From a checkpoint of a small transformer trained on Wikipedia: width 448.
MLP neurons of a small language model. Each row is named by its layer, matrix (down: output weights) and neuron, and shows model dimensions 16-143. Each number is 50 + 10 x the weight over its row's rms, rounded and kept within 0 to 99.
After each neuron's rows, "fires before" lists the tokens most often just after its 100 highest values on Wikipedia text that the model never trained on.

L3.down807:60 42 51 56 44 47 65 34 52 43 39 72 50 46 61 62 71 43 60 67 54 59 36 59 56 49 50 27 38 46 46 53 57 51 52 68 58 63 54 55 59 34 56 39 63 23 44 39 40 53 33 68 43 40 55 42 50 42 48 60 49 40 46 38 64 38 33 39 52 64 57 42 58 49 47 57 45 30 48 56 57 49 39 54 40 39 47 47 50 42 31 32 41 47 59 52 59 56 35 56 61 59 61 39 43 50 22 36 52 59 43 60 51 66 46 41 70 67 47 50 52 42 63 33 29 53 35 61
fires before: ", ", "ed ", "e ", "s ", ". ", "a "

L6.down408:44 39 70 47 55 37 50 48 37 54 39 53 48 59 32 52 45 39 50 40 71 36 56 53 38 41 55 63 68 47 54 56 37 53 50 39 66 28 35 49 66 45 48 58 45 57 63 48 43 46 54 40 53 52 61 36 42 48 56 57 44 52 81 54 44 62 66 59 55 42 44 42 38 38 47 28 51 26 53 33 46 44 54 38 63 34 58 39 46 62 48 56 57 42 31 47 61 52 51 45 46 49 45 56 62 47 47 49 37 49 47 58 41 45 41 49 53 56 57 62 69 61 54 34 37 61 33 37
fires before: "| ", "–", "\n", ", "

L3.down387:51 44 53 53 54 48 45 46 59 57 55 52 66 42 49 48 62 53 44 48 58 57 39 51 38 56 65 40 70 58 62 46 56 41 45 47 64 50 57 61 57 53 66 59 44 69 41 46 55 37 64 24 41 54 55 42 50 66 49 49 53 54 48 30 50 54 51 49 68 50 39 43 68 51 67 48 40 52 44 53 44 62 49 38 42 58 36 54 67 26 56 42 62 52 57 38 59 47 46 32 36 43 46 57 47 61 48 43 33 56 51 53 43 64 43 63 50 60 64 43 61 51 46 45 47 61 47 58
fires before: "201", "199", "202", "200", "196", "E"

L6.down590:58 53 52 50 41 41 41 44 51 50 46 33 42 35 53 53 41 40 58 54 57 52 44 47 44 43 52 46 50 59 50 32 54 44 50 62 64 84 56 49 67 60 40 70 36 47 59 46 39 28 38 71 40 51 39 54 42 51 75 46 58 40 50 36 42 46 36 41 64 57 41 58 76 43 47 55 41 50 34 60 31 67 52 48 39 48 50 47 50 52 49 52 47 56 35 43 34 48 22 34 37 72 51 44 41 47 51 46 48 48 63 44 40 83 52 49 45 44 50 67 37 54 47 54 47 41 34 61
fires before: "s ", "\n"

L8.down737:55 19 65 39 43 60 49 54 64 60 50 55 58 47 35 48 45 38 63 36 61 62 63 41 38 53 50 56 53 58 42 44 47 48 51 61 41 48 61 39 47 51 60 48 43 49 63 40 43 47 58 23 51 28 38 60 43 55 40 38 53 43 36 60 43 47 43 55 39 45 45 44 43 56 52 43 60 48 50 57 34 49 47 49 47 51 61 28 55 39 53 34 50 46 46 54 64 37 35 61 39 37 57 45 64 38 51 54 52 50 41 57 32 65 53 57 62 36 47 61 40 26 35 43 36 45 70 44
fires before: "\n", "|"

L6.down587:54 65 47 60 47 57 60 44 41 52 40 57 39 54 42 50 50 49 40 64 41 53 55 36 47 40 51 53 58 51 55 57 57 48 51 41 37 33 60 32 29 44 58 58 49 51 61 65 72 54 36 67 40 45 61 47 41 59 52 51 44 47 45 61 37 41 79 52 60 49 37 52 44 50 39 53 46 57 68 42 41 58 56 47 47 56 45 59 52 43 69 60 40 42 55 59 43 57 59 73 44 74 47 60 56 55 35 33 36 40 45 54 57 50 71 38 47 38 32 44 57 47 67 42 60 53 44 57
fires before: "\n\n", "\n"

L6.down130:57 48 53 57 05 55 52 50 58 41 39 44 43 44 65 46 53 25 56 64 38 54 66 65 55 64 67 55 50 40 30 65 57 42 59 41 48 47 51 57 58 63 39 49 63 47 58 41 67 32 57 57 45 48 56 56 48 51 38 57 45 47 55 58 57 44 52 67 42 53 38 51 42 45 54 71 53 52 41 38 65 59 31 38 29 47 56 49 39 58 49 46 38 44 40 47 37 49 50 35 52 50 52 52 57 45 51 39 41 46 44 51 46 52 46 58 45 54 53 57 52 48 51 47 48 53 48 55
fires before: " ", "\n", "+", "0", "U", "|"

L3.down171:52 55 60 48 73 48 22 42 46 40 46 51 49 70 56 58 37 42 39 41 53 52 35 60 47 43 49 45 59 51 66 59 35 48 51 39 48 55 66 40 32 54 60 68 59 56 41 34 41 58 47 59 65 37 36 50 49 33 55 38 56 51 52 56 70 39 52 23 40 18 43 52 37 48 55 51 34 54 56 54 53 57 41 52 46 52 75 43 33 51 48 50 50 62 48 48 63 40 66 53 49 50 45 58 58 63 57 38 53 53 42 66 46 53 50 36 42 48 39 49 55 45 54 51 46 35 53 57
fires before: ", ", ". ", "ing ", ".", "es"

L3.down604:49 59 64 42 54 26 56 40 56 55 44 58 45 37 41 43 40 61 57 45 63 40 53 36 56 55 47 53 50 57 57 55 37 55 47 58 58 54 53 71 51 40 19 49 33 45 59 55 51 42 54 56 42 48 54 54 58 55 53 43 35 48 43 32 45 51 52 41 57 63 41 40 57 51 36 58 50 56 39 32 60 41 54 56 56 62 44 40 49 33 53 65 54 47 48 49 40 50 53 51 46 47 31 51 54 42 42 60 43 52 59 37 51 52 42 64 45 43 37 47 52 51 59 37 59 34 60 37
fires before: ", ", ". ", "."

L8.down835:51 35 62 37 56 61 38 53 51 63 65 62 63 58 43 69 57 48 41 58 45 47 64 62 47 54 47 43 62 56 32 39 64 52 39 49 50 56 53 41 35 53 50 62 61 45 43 64 37 65 43 52 63 56 51 55 58 53 60 60 42 41 61 49 54 48 52 41 63 51 38 29 66 42 50 47 58 69 51 45 58 67 67 51 34 59 46 45 67 55 55 43 47 54 57 40 44 70 38 50 43 49 39 51 67 56 43 56 51 53 58 61 66 54 45 62 53 37 35 51 52 40 52 52 36 47 49 53
fires before: "| ", "os", "j", "(", "ong "

L8.down1020:43 61 57 62 45 56 43 44 59 51 57 36 56 44 45 56 44 44 73 49 33 39 44 53 48 62 44 48 46 38 43 62 53 46 42 42 49 55 46 53 58 62 47 54 43 57 52 41 47 44 55 40 54 43 59 65 40 56 37 45 50 65 45 49 46 48 47 43 45 67 45 52 49 44 48 61 44 51 44 58 31 76 44 51 48 48 62 58 54 69 63 49 60 71 30 45 61 50 58 50 47 65 58 60 42 74 56 55 63 45 58 46 46 44 53 64 46 51 58 61 39 53 44 49 47 62 50 34
fires before: ". ", ", ", ") ", ".", "\n"

L6.down1462:49 59 51 51 40 45 52 48 28 50 41 64 67 55 52 49 54 55 50 48 61 50 47 44 46 51 59 66 68 60 51 44 50 47 45 61 44 59 32 46 44 64 44 57 30 38 52 59 55 47 67 43 41 57 69 64 39 54 32 39 47 62 51 42 43 42 41 52 42 42 47 47 47 43 64 46 41 42 18 41 40 47 47 36 46 41 44 33 52 58 46 61 63 40 65 56 41 41 56 50 48 42 74 36 47 45 71 42 51 59 59 74 56 49 46 56 51 39 52 62 24 62 38 33 51 50 52 46
fires before: "|", "| ", "est ", "ly "

L3.down862:45 68 68 66 44 45 62 43 39 47 48 57 47 54 35 55 48 52 62 53 60 63 57 47 56 55 34 56 52 42 45 50 61 52 60 45 53 43 49 54 56 54 48 57 39 50 46 60 57 43 44 68 49 51 46 36 64 55 54 48 41 54 50 42 36 39 51 43 68 57 45 72 48 57 53 58 46 38 40 65 59 64 58 58 52 29 42 52 55 53 57 81 49 24 62 48 27 61 28 58 49 45 53 43 37 43 37 35 56 28 57 46 57 60 55 45 53 56 33 65 56 62 53 37 56 61 47 47
fires before: "s ", ": ", "; ", "t ", "| ", "("

L6.down1317:45 33 31 54 50 39 47 37 50 55 53 64 52 70 39 52 46 54 53 60 54 63 37 50 51 63 33 54 51 65 42 48 59 38 31 61 33 53 53 54 41 53 54 39 49 48 57 33 44 51 48 48 66 49 63 46 69 51 30 60 30 47 36 44 61 39 53 48 46 56 49 66 68 54 51 42 54 52 46 39 66 67 51 67 27 59 31 48 52 51 49 45 37 67 47 49 58 38 34 46 62 49 44 31 50 40 42 45 52 42 56 62 63 45 45 52 49 49 46 57 44 51 39 33 60 54 47 49
fires before: ".", ", ", "–", ". ", ",", "\n"

L8.down264:40 44 44 38 46 35 54 33 55 45 34 49 48 52 57 38 52 46 46 54 54 55 50 44 45 31 59 53 51 53 50 56 51 48 66 59 33 36 44 46 74 59 51 49 60 46 49 44 56 53 48 30 26 47 45 47 63 52 49 60 54 49 50 34 46 52 43 51 52 56 55 57 48 46 46 61 49 45 57 53 75 65 55 50 40 59 30 73 41 44 31 41 36 54 65 48 53 50 50 55 55 56 50 62 63 61 49 58 39 36 75 43 41 66 46 54 54 40 46 45 65 40 37 46 37 56 56 60
fires before: "of ", "201", "to ", "200", "| "

L6.down958:70 50 64 48 50 53 48 30 47 36 62 36 60 53 65 29 45 39 52 62 33 65 49 38 62 58 42 25 68 52 54 62 67 41 39 45 54 47 49 56 57 51 51 45 50 51 56 51 41 43 58 59 43 42 35 42 50 28 67 63 50 56 60 68 42 47 50 50 51 42 38 41 52 47 40 52 54 33 61 46 53 47 63 39 53 53 47 79 41 44 65 50 31 56 46 42 71 47 39 68 42 51 41 52 53 51 43 36 46 40 54 53 45 58 42 58 54 65 36 51 45 55 54 27 50 54 26 61
fires before: "s ", "00 ", "\n\n", "3 "

L6.down573:59 41 58 54 54 45 44 45 68 45 48 55 42 57 60 59 58 56 52 39 54 45 29 51 38 42 60 37 37 41 43 60 58 50 63 49 35 39 36 53 39 50 49 63 49 55 42 45 39 36 68 36 59 61 38 47 49 75 48 58 51 65 50 53 29 36 53 58 52 41 39 56 69 36 38 63 45 53 57 40 50 51 28 48 37 61 58 42 65 56 54 67 48 53 28 53 47 50 51 76 45 57 43 51 40 60 43 43 57 48 52 54 61 32 63 43 28 51 68 63 54 55 35 37 48 54 44 42
fires before: ", ", ". ", "–", ")", ".", ") "

L8.down659:50 46 54 48 46 37 26 45 41 55 39 39 39 47 55 38 62 44 49 39 65 57 38 58 30 49 41 52 49 48 27 50 75 68 64 49 54 45 49 58 54 56 58 61 55 67 43 47 37 37 43 54 49 49 46 36 32 42 59 37 50 52 41 51 59 42 56 55 51 46 50 58 41 57 56 52 38 33 52 44 45 51 59 37 53 26 67 44 44 56 43 38 47 50 38 48 64 67 38 41 45 47 40 43 42 35 48 47 61 48 81 50 48 63 49 50 42 55 52 48 67 59 44 42 56 44 50 63
fires before: "\n\n", "\n", "00 ", "; ", "0 "

L6.down1183:65 61 59 35 38 39 56 56 35 43 52 55 48 31 62 31 69 60 42 37 47 50 59 46 59 38 45 40 44 50 50 57 49 75 45 47 44 49 51 73 40 35 43 29 28 40 49 54 33 42 54 55 51 49 38 57 60 57 31 54 48 64 51 52 41 48 49 52 31 62 43 63 44 44 51 64 44 49 41 48 64 31 48 45 51 34 52 53 45 32 57 49 46 60 52 43 44 25 58 66 38 45 39 55 56 51 31 42 48 64 70 41 69 43 54 56 33 58 32 42 56 55 55 53 43 60 35 55
fires before: "| ", "; ", "–"

L6.down190:26 55 53 43 41 61 72 38 49 53 41 52 18 53 40 37 48 43 53 63 51 58 67 56 39 38 45 54 39 56 40 59 39 53 43 31 77 30 55 35 63 60 34 48 44 57 49 44 45 51 49 47 58 47 51 42 53 45 53 41 66 44 40 64 38 49 51 56 48 56 44 45 46 57 52 43 59 66 58 43 40 47 60 70 45 48 42 51 51 59 31 36 48 50 40 67 54 66 45 45 45 54 50 58 54 57 54 45 44 71 42 68 66 56 49 59 52 55 53 39 53 25 48 50 52 47 38 69
fires before: "the ", "ing ", "ed ", "es "

L6.down371:45 54 48 32 46 62 52 44 44 52 63 31 42 50 44 39 40 58 60 41 63 56 63 43 57 45 50 38 51 50 57 57 58 60 57 46 44 47 46 66 69 53 48 36 63 50 57 59 46 48 40 43 57 59 31 52 59 56 34 60 44 64 49 52 56 46 47 53 52 50 42 61 47 53 39 34 37 35 51 60 59 60 49 38 33 55 50 45 50 55 35 62 57 49 25 62 64 54 67 48 37 49 47 52 37 39 45 71 64 57 57 52 67 45 48 50 34 46 51 41 63 57 47 58 54 54 51 58
fires before: "| ", ". ", ", ", "pp"

L8.down147:57 52 50 51 57 36 58 43 65 69 42 54 60 35 38 52 64 33 48 68 51 56 57 55 54 54 57 38 53 47 66 52 36 48 55 57 50 62 57 54 51 42 65 49 66 50 45 55 32 48 56 36 60 63 32 54 56 64 58 38 51 50 64 43 48 54 45 49 57 52 29 55 58 60 41 56 34 50 52 70 42 74 33 57 51 30 62 43 61 51 57 53 70 44 55 61 38 36 55 48 35 58 42 66 74 63 36 54 54 48 53 40 65 43 55 42 56 78 55 55 72 48 45 45 44 44 55 32
fires before: "that ", "the "

L3.down1774:65 64 32 48 68 42 51 49 59 51 53 58 25 53 45 41 45 41 58 38 71 44 53 58 58 50 60 26 37 47 55 47 53 50 43 55 46 56 32 51 56 46 64 45 34 45 64 63 37 46 39 50 39 60 44 69 49 56 57 66 37 32 57 34 44 54 47 57 40 64 44 46 56 36 60 53 55 75 40 30 45 46 41 50 46 69 36 55 59 56 49 54 64 64 53 59 28 56 58 57 41 61 54 51 47 42 41 57 86 62 40 60 49 37 50 51 53 56 70 41 53 72 57 54 62 50 45 55
fires before: "| ", "th ", "–", ", ", "er"

L6.down17:58 38 43 49 45 59 66 57 69 45 61 54 73 28 38 59 28 57 53 40 55 44 43 50 34 55 39 47 48 60 33 61 39 63 62 51 50 52 50 45 50 36 46 58 42 44 61 45 36 20 50 53 60 50 52 51 61 54 48 64 56 58 35 50 41 57 60 48 54 55 38 45 46 52 42 52 50 37 50 42 68 42 66 57 49 47 55 60 61 57 52 52 45 42 44 43 41 56 30 65 56 41 65 53 51 49 51 68 50 36 53 49 51 38 51 57 49 68 46 50 59 41 30 56 59 37 50 44
fires before: "s ", ".", "ite"

L8.down813:57 41 57 58 56 56 46 46 49 51 44 39 43 42 46 38 50 57 62 50 37 47 39 50 58 58 38 35 48 36 37 23 56 50 68 51 75 54 59 56 56 59 42 64 39 49 60 72 49 45 39 43 70 37 58 44 48 46 58 53 61 51 33 55 60 43 45 51 29 55 55 38 69 44 34 30 47 52 35 56 53 43 73 70 41 43 49 51 51 51 40 60 58 47 46 46 69 25 47 35 54 48 38 45 44 67 49 48 41 62 69 34 49 55 40 49 58 29 35 32 58 48 35 48 38 44 37 58
fires before: "es ", "ed ", "ing ", "ement ", "ed", "e"

L8.down324:31 41 59 45 67 34 42 47 43 36 53 59 41 64 46 61 28 44 54 46 48 54 59 53 52 51 50 55 58 52 45 53 44 45 42 53 41 55 73 70 57 38 41 23 52 63 56 32 40 61 34 49 64 42 65 51 36 62 56 34 52 56 50 53 49 40 58 46 39 36 61 55 64 58 61 67 56 38 44 50 40 60 23 42 42 52 47 61 48 63 32 51 67 63 60 39 57 43 59 44 64 48 44 41 35 53 57 59 51 47 47 65 64 50 52 48 60 49 47 59 60 75 46 48 49 45 48 46
fires before: "tion ", "ted ", "t ", "ts ", "ate "

L6.down646:50 23 39 48 34 60 50 67 42 53 37 68 45 57 48 58 67 55 44 44 38 75 43 50 53 53 46 45 50 44 38 40 46 64 49 76 54 51 63 54 54 46 54 62 55 47 47 52 48 44 60 47 41 45 56 52 65 50 52 34 51 57 49 59 58 49 60 44 40 42 52 32 32 42 36 51 51 44 53 48 47 46 46 62 45 54 59 75 48 41 48 49 42 37 48 49 35 51 58 56 46 53 49 65 63 35 69 40 77 44 63 45 37 37 72 51 45 60 48 51 67 46 39 42 64 44 31 41
fires before: "\n", "\n\n"

L3.down120:53 47 52 38 42 49 59 50 51 45 52 52 48 67 61 44 37 38 48 50 53 50 43 45 44 66 64 39 35 57 56 44 44 71 60 44 48 55 57 63 58 59 70 42 51 43 46 60 52 55 43 67 48 42 35 33 65 50 45 73 37 42 47 41 44 47 72 26 39 43 26 49 60 40 49 42 52 63 51 49 73 49 56 55 58 38 34 60 62 63 56 54 32 55 57 38 60 52 57 72 42 37 54 24 61 50 43 43 50 56 56 48 51 56 50 39 39 72 36 52 68 54 41 52 43 60 38 42
fires before: ", ", ". ", "\n", ".", ")"

L8.down1259:46 48 40 35 58 51 53 68 52 64 54 64 46 50 34 68 61 30 51 45 43 43 45 59 61 53 65 34 49 60 59 55 52 58 59 61 54 49 50 50 49 47 42 56 52 54 60 36 55 65 59 48 65 54 44 42 38 42 54 66 58 42 45 51 36 50 42 67 50 53 46 41 46 56 39 55 40 51 50 45 46 57 42 62 38 40 48 48 43 56 47 55 47 55 57 75 48 52 41 61 41 45 41 54 41 48 47 51 66 39 51 36 59 59 60 42 57 46 55 34 57 46 41 38 53 48 47 53
fires before: "the ", "a ", "his "

L6.down685:40 78 51 52 20 43 43 48 54 54 48 50 35 37 55 66 53 48 52 66 63 47 50 50 42 41 65 54 45 63 60 47 63 55 45 60 36 55 67 46 45 49 36 45 68 50 68 51 58 40 55 60 59 45 50 42 48 33 46 48 54 43 55 49 36 49 38 55 51 40 42 53 44 65 36 44 36 46 49 56 56 52 51 42 49 52 33 53 64 46 53 48 58 68 32 51 65 44 46 53 25 38 62 38 58 54 46 47 52 76 60 48 56 49 48 45 42 47 49 34 48 48 33 54 57 44 51 55
fires before: "\n\n", "\n"

L3.down1256:34 55 16 52 47 52 55 43 60 45 39 64 63 64 44 42 44 50 54 62 53 39 55 62 58 46 57 55 51 66 48 69 35 55 44 48 57 64 55 70 38 54 37 37 28 48 43 44 65 55 62 55 62 50 47 59 43 62 40 54 51 64 54 45 60 48 63 29 46 54 49 39 23 33 41 51 33 48 32 48 51 40 51 29 51 48 44 66 55 67 58 44 34 51 63 54 51 39 44 43 53 43 60 43 31 43 52 45 43 59 45 23 44 55 57 51 47 50 58 33 46 45 47 45 46 50 59 41
fires before: "\n", "\n\n"

L3.down1081:50 52 49 78 31 50 53 48 38 36 48 53 56 57 55 78 41 53 42 62 54 52 40 52 30 50 32 42 54 55 52 43 58 51 30 42 59 60 68 29 54 58 45 49 43 53 61 54 53 60 36 55 41 40 45 53 38 58 56 56 34 57 53 65 54 37 52 64 53 65 49 47 56 48 35 64 52 62 50 53 50 52 69 31 43 47 49 77 43 41 57 51 71 39 49 42 60 64 74 42 66 43 39 51 49 66 41 45 42 37 59 50 46 47 43 52 58 56 74 53 56 40 43 38 40 49 54 50
fires before: "| ", "- ", "The "

L8.down202:52 43 52 50 58 51 46 33 57 55 58 49 63 58 58 40 45 45 60 42 58 52 59 33 48 51 52 49 55 45 55 48 70 54 34 35 61 49 55 60 59 69 55 49 56 56 54 49 50 34 52 51 63 58 48 40 44 60 67 45 40 35 59 60 47 47 62 36 51 59 36 41 64 47 42 55 63 40 70 50 38 64 42 50 53 37 33 52 47 37 40 34 41 40 48 63 62 61 35 54 46 58 46 46 53 28 49 69 56 49 47 54 63 55 55 68 27 37 53 54 45 54 43 23 28 47 77 47
fires before: "\n", "\n\n", "=="

L8.down316:44 25 49 50 55 51 62 39 50 45 66 64 44 65 44 53 56 53 45 53 45 30 37 47 48 37 51 36 47 41 65 69 28 44 42 58 43 48 59 44 56 35 51 48 49 56 38 41 43 68 59 47 31 54 83 68 62 56 34 43 41 45 41 74 38 38 52 51 42 33 54 52 40 51 51 51 40 40 66 44 37 50 54 58 51 35 57 68 54 55 43 51 64 48 45 59 50 40 51 47 51 63 42 38 52 62 55 69 68 59 39 61 43 56 45 72 52 59 62 51 72 38 51 57 22 55 30 60
fires before: "% ", "tion ", ".", "'", "6"

L8.down1471:41 72 45 59 43 50 72 61 65 52 47 56 48 37 42 62 36 55 43 61 42 77 47 59 58 56 56 58 70 35 62 56 42 60 52 66 48 56 60 52 55 56 45 39 31 60 55 36 61 32 47 48 53 73 48 59 58 57 50 71 50 43 39 28 56 61 49 73 45 40 52 45 69 47 46 65 56 57 54 54 57 57 58 58 57 51 56 43 46 49 32 59 51 52 32 72 66 44 52 51 44 40 34 34 41 50 53 54 52 57 56 42 23 65 60 54 37 40 67 56 61 46 43 61 52 61 54 31
fires before: "- ", "| "

L8.down1207:34 49 61 51 53 60 37 57 40 38 50 65 54 52 39 39 48 34 63 29 46 59 32 70 58 55 49 33 64 44 35 29 47 57 46 43 38 53 62 47 47 31 48 47 42 42 48 45 67 55 52 50 77 46 67 43 56 51 54 42 49 47 48 51 29 46 68 47 63 43 68 43 35 41 40 46 44 48 43 55 62 59 58 48 47 48 43 54 51 61 58 40 47 61 58 28 38 52 45 62 59 47 28 56 40 41 63 48 39 66 53 49 56 55 34 59 56 42 64 54 67 58 49 59 58 47 48 46
fires before: "tion", "tion ", "ts ", "t ", "er"

L3.down298:73 52 50 46 44 52 67 50 68 49 52 46 30 47 41 49 58 40 75 84 69 48 58 37 46 54 35 39 60 56 61 71 46 45 48 36 57 43 59 63 50 47 52 50 46 61 43 49 57 57 56 51 52 52 55 55 43 49 52 40 43 57 57 55 41 64 50 52 52 61 56 50 55 61 33 52 37 60 58 56 60 50 53 51 40 48 44 41 48 51 42 66 63 63 49 53 70 52 44 60 60 37 45 52 64 43 51 46 55 57 70 50 53 48 54 41 56 70 53 69 47 50 48 40 40 60 58 42
fires before: "| ", "- ", ": ", "by "

L6.down1638:49 35 53 47 47 47 46 46 46 65 47 53 47 38 57 59 44 50 46 44 52 52 33 52 46 43 50 27 34 51 54 62 59 64 68 80 42 43 44 54 41 49 37 66 57 72 39 65 46 50 52 45 47 67 52 46 52 57 65 52 39 69 41 43 45 34 46 47 63 43 44 60 73 50 30 49 36 39 45 40 52 35 55 45 37 33 28 36 55 41 65 66 49 51 34 45 50 41 57 54 46 33 43 39 50 49 45 44 66 44 56 59 54 41 52 53 47 42 58 42 44 42 47 65 48 54 35 50
fires before: ", ", ". ", "'", "\n", ".", ")"

L3.down368:45 46 51 37 44 39 44 37 55 41 42 44 53 41 45 42 65 66 60 60 49 51 29 49 41 55 38 43 49 67 44 50 57 41 42 27 63 55 51 40 47 54 34 58 54 56 61 69 56 55 43 59 44 39 65 50 40 44 52 56 53 57 41 61 48 48 40 55 40 40 55 43 65 52 58 65 50 49 46 52 30 36 49 52 57 53 50 61 48 72 47 42 42 50 32 40 42 50 56 38 70 23 39 45 48 53 58 55 53 51 65 54 53 48 46 60 62 37 49 60 41 58 37 57 53 52 49 32
fires before: "| ", "- ", "ham"

L3.down1705:33 47 38 51 61 52 41 44 42 56 57 40 34 31 54 23 45 65 53 56 36 51 15 44 41 47 67 55 54 46 25 53 53 48 42 48 41 42 57 57 49 58 40 48 49 52 58 51 56 59 56 49 47 57 36 49 45 56 43 68 49 50 44 47 64 40 56 40 41 47 37 44 44 62 41 55 48 66 57 54 51 45 56 30 46 58 33 65 54 58 39 67 39 55 52 34 58 60 30 49 62 47 33 39 65 45 41 53 55 54 57 49 42 52 48 56 50 68 28 58 68 45 53 52 45 48 30 37
fires before: "\n", "\n\n", "("

L6.down1625:48 33 45 58 49 43 39 17 45 52 47 44 52 42 52 55 55 64 63 51 39 41 45 42 60 36 46 39 77 41 57 49 49 54 42 48 57 35 34 59 47 79 64 48 49 49 62 38 58 51 52 45 64 60 46 48 55 44 53 50 69 57 46 60 48 17 58 41 64 45 51 43 59 26 46 55 49 47 58 53 59 46 54 37 51 45 50 50 48 53 40 58 51 23 35 57 66 25 19 59 52 37 54 58 54 57 53 59 53 48 37 52 62 42 63 43 22 48 41 53 42 49 32 48 38 52 49 48
fires before: ", ", ".", ",", "th ", "est ", "-"

L6.down1688:68 51 49 35 58 50 29 41 52 56 53 65 63 56 56 35 52 40 48 68 57 54 48 47 42 51 62 61 48 76 14 52 62 40 43 66 52 74 58 47 50 51 58 64 52 50 45 30 54 67 54 56 34 48 74 43 37 58 56 52 55 40 57 29 66 58 66 33 35 49 57 39 45 39 39 57 42 47 54 62 51 58 58 31 47 55 59 67 51 55 42 60 59 51 38 35 59 54 56 47 36 48 43 26 53 40 59 44 40 55 45 66 47 38 43 61 66 59 42 57 57 49 47 59 31 37 47 47
fires before: "\n", ", ", "\n\n", "ed ", ". ", "s "

L8.down82:73 42 45 45 45 68 50 36 46 47 40 26 45 73 48 51 64 59 24 61 58 29 49 53 56 45 63 57 55 40 59 64 45 57 48 51 46 35 40 63 58 38 35 24 57 54 53 46 42 46 49 56 62 60 44 42 53 56 42 36 57 51 48 51 63 42 45 59 54 60 49 50 35 35 55 60 42 42 43 40 46 41 45 54 47 53 35 58 49 48 65 75 48 42 42 54 55 53 54 38 47 34 64 60 47 62 55 48 66 41 39 68 37 38 37 77 43 59 50 45 67 43 53 61 45 25 59 59
fires before: "% ", ".", "4", "2"

L8.down865:29 49 66 63 31 45 41 44 42 32 56 41 49 28 43 57 63 54 57 59 54 58 45 50 53 52 43 32 59 56 42 53 48 50 44 47 47 67 56 51 51 54 50 64 59 69 63 54 57 57 44 45 49 50 42 47 48 47 55 51 36 65 61 47 53 33 42 48 56 49 47 43 43 47 57 50 52 53 62 45 35 45 71 55 45 66 45 46 42 60 66 54 43 55 50 44 55 53 31 55 44 64 64 60 52 32 45 47 67 32 68 46 54 50 53 48 57 38 65 48 49 43 50 51 40 51 41 38
fires before: "\n", "\n\n"

L6.down693:37 44 53 67 52 55 47 58 57 40 49 37 49 52 53 63 54 53 56 62 46 69 61 52 50 52 36 63 22 51 37 46 55 53 59 63 64 69 48 38 41 37 56 57 47 45 39 47 41 68 56 70 26 24 70 52 46 57 40 65 61 44 59 42 59 34 62 41 55 44 53 45 44 57 53 42 34 38 60 51 44 49 61 61 63 45 53 48 58 60 51 72 35 44 46 42 29 48 53 51 48 47 48 65 33 30 55 46 54 33 57 32 57 47 51 33 35 38 47 41 54 33 55 52 36 66 54 62
fires before: "| ", "–", ",", ".", ". ", "\n"

L6.down419:60 48 58 45 47 44 43 42 64 30 66 70 62 57 65 59 37 35 59 53 56 44 30 38 46 56 59 45 43 62 53 47 68 65 39 62 54 55 44 52 72 59 39 47 39 59 54 27 36 42 43 45 41 53 45 58 41 59 65 33 45 59 53 48 55 52 36 45 69 66 47 60 69 49 48 32 73 40 53 33 47 43 48 54 59 47 67 61 56 71 51 47 54 66 38 50 55 28 46 58 53 63 50 45 40 60 36 43 39 42 49 54 48 62 38 48 49 48 50 48 48 54 53 40 48 35 48 48
fires before: "\n\n", "\n"

L3.down701:52 48 57 44 36 55 48 50 45 69 39 57 54 62 50 58 43 38 44 63 53 56 63 54 57 56 70 53 28 38 55 70 76 59 41 70 56 47 65 62 57 31 43 43 51 41 49 51 53 39 22 47 43 48 36 55 63 44 65 50 27 43 55 42 60 39 50 29 65 60 41 50 64 46 50 59 50 73 55 50 58 56 50 44 53 43 23 64 49 49 49 46 57 40 58 59 47 28 47 47 51 38 51 46 56 57 49 57 43 31 50 66 39 59 56 52 53 58 51 36 39 60 60 53 58 55 56 57
fires before: "s ", "E ", "\n", "; ", ": "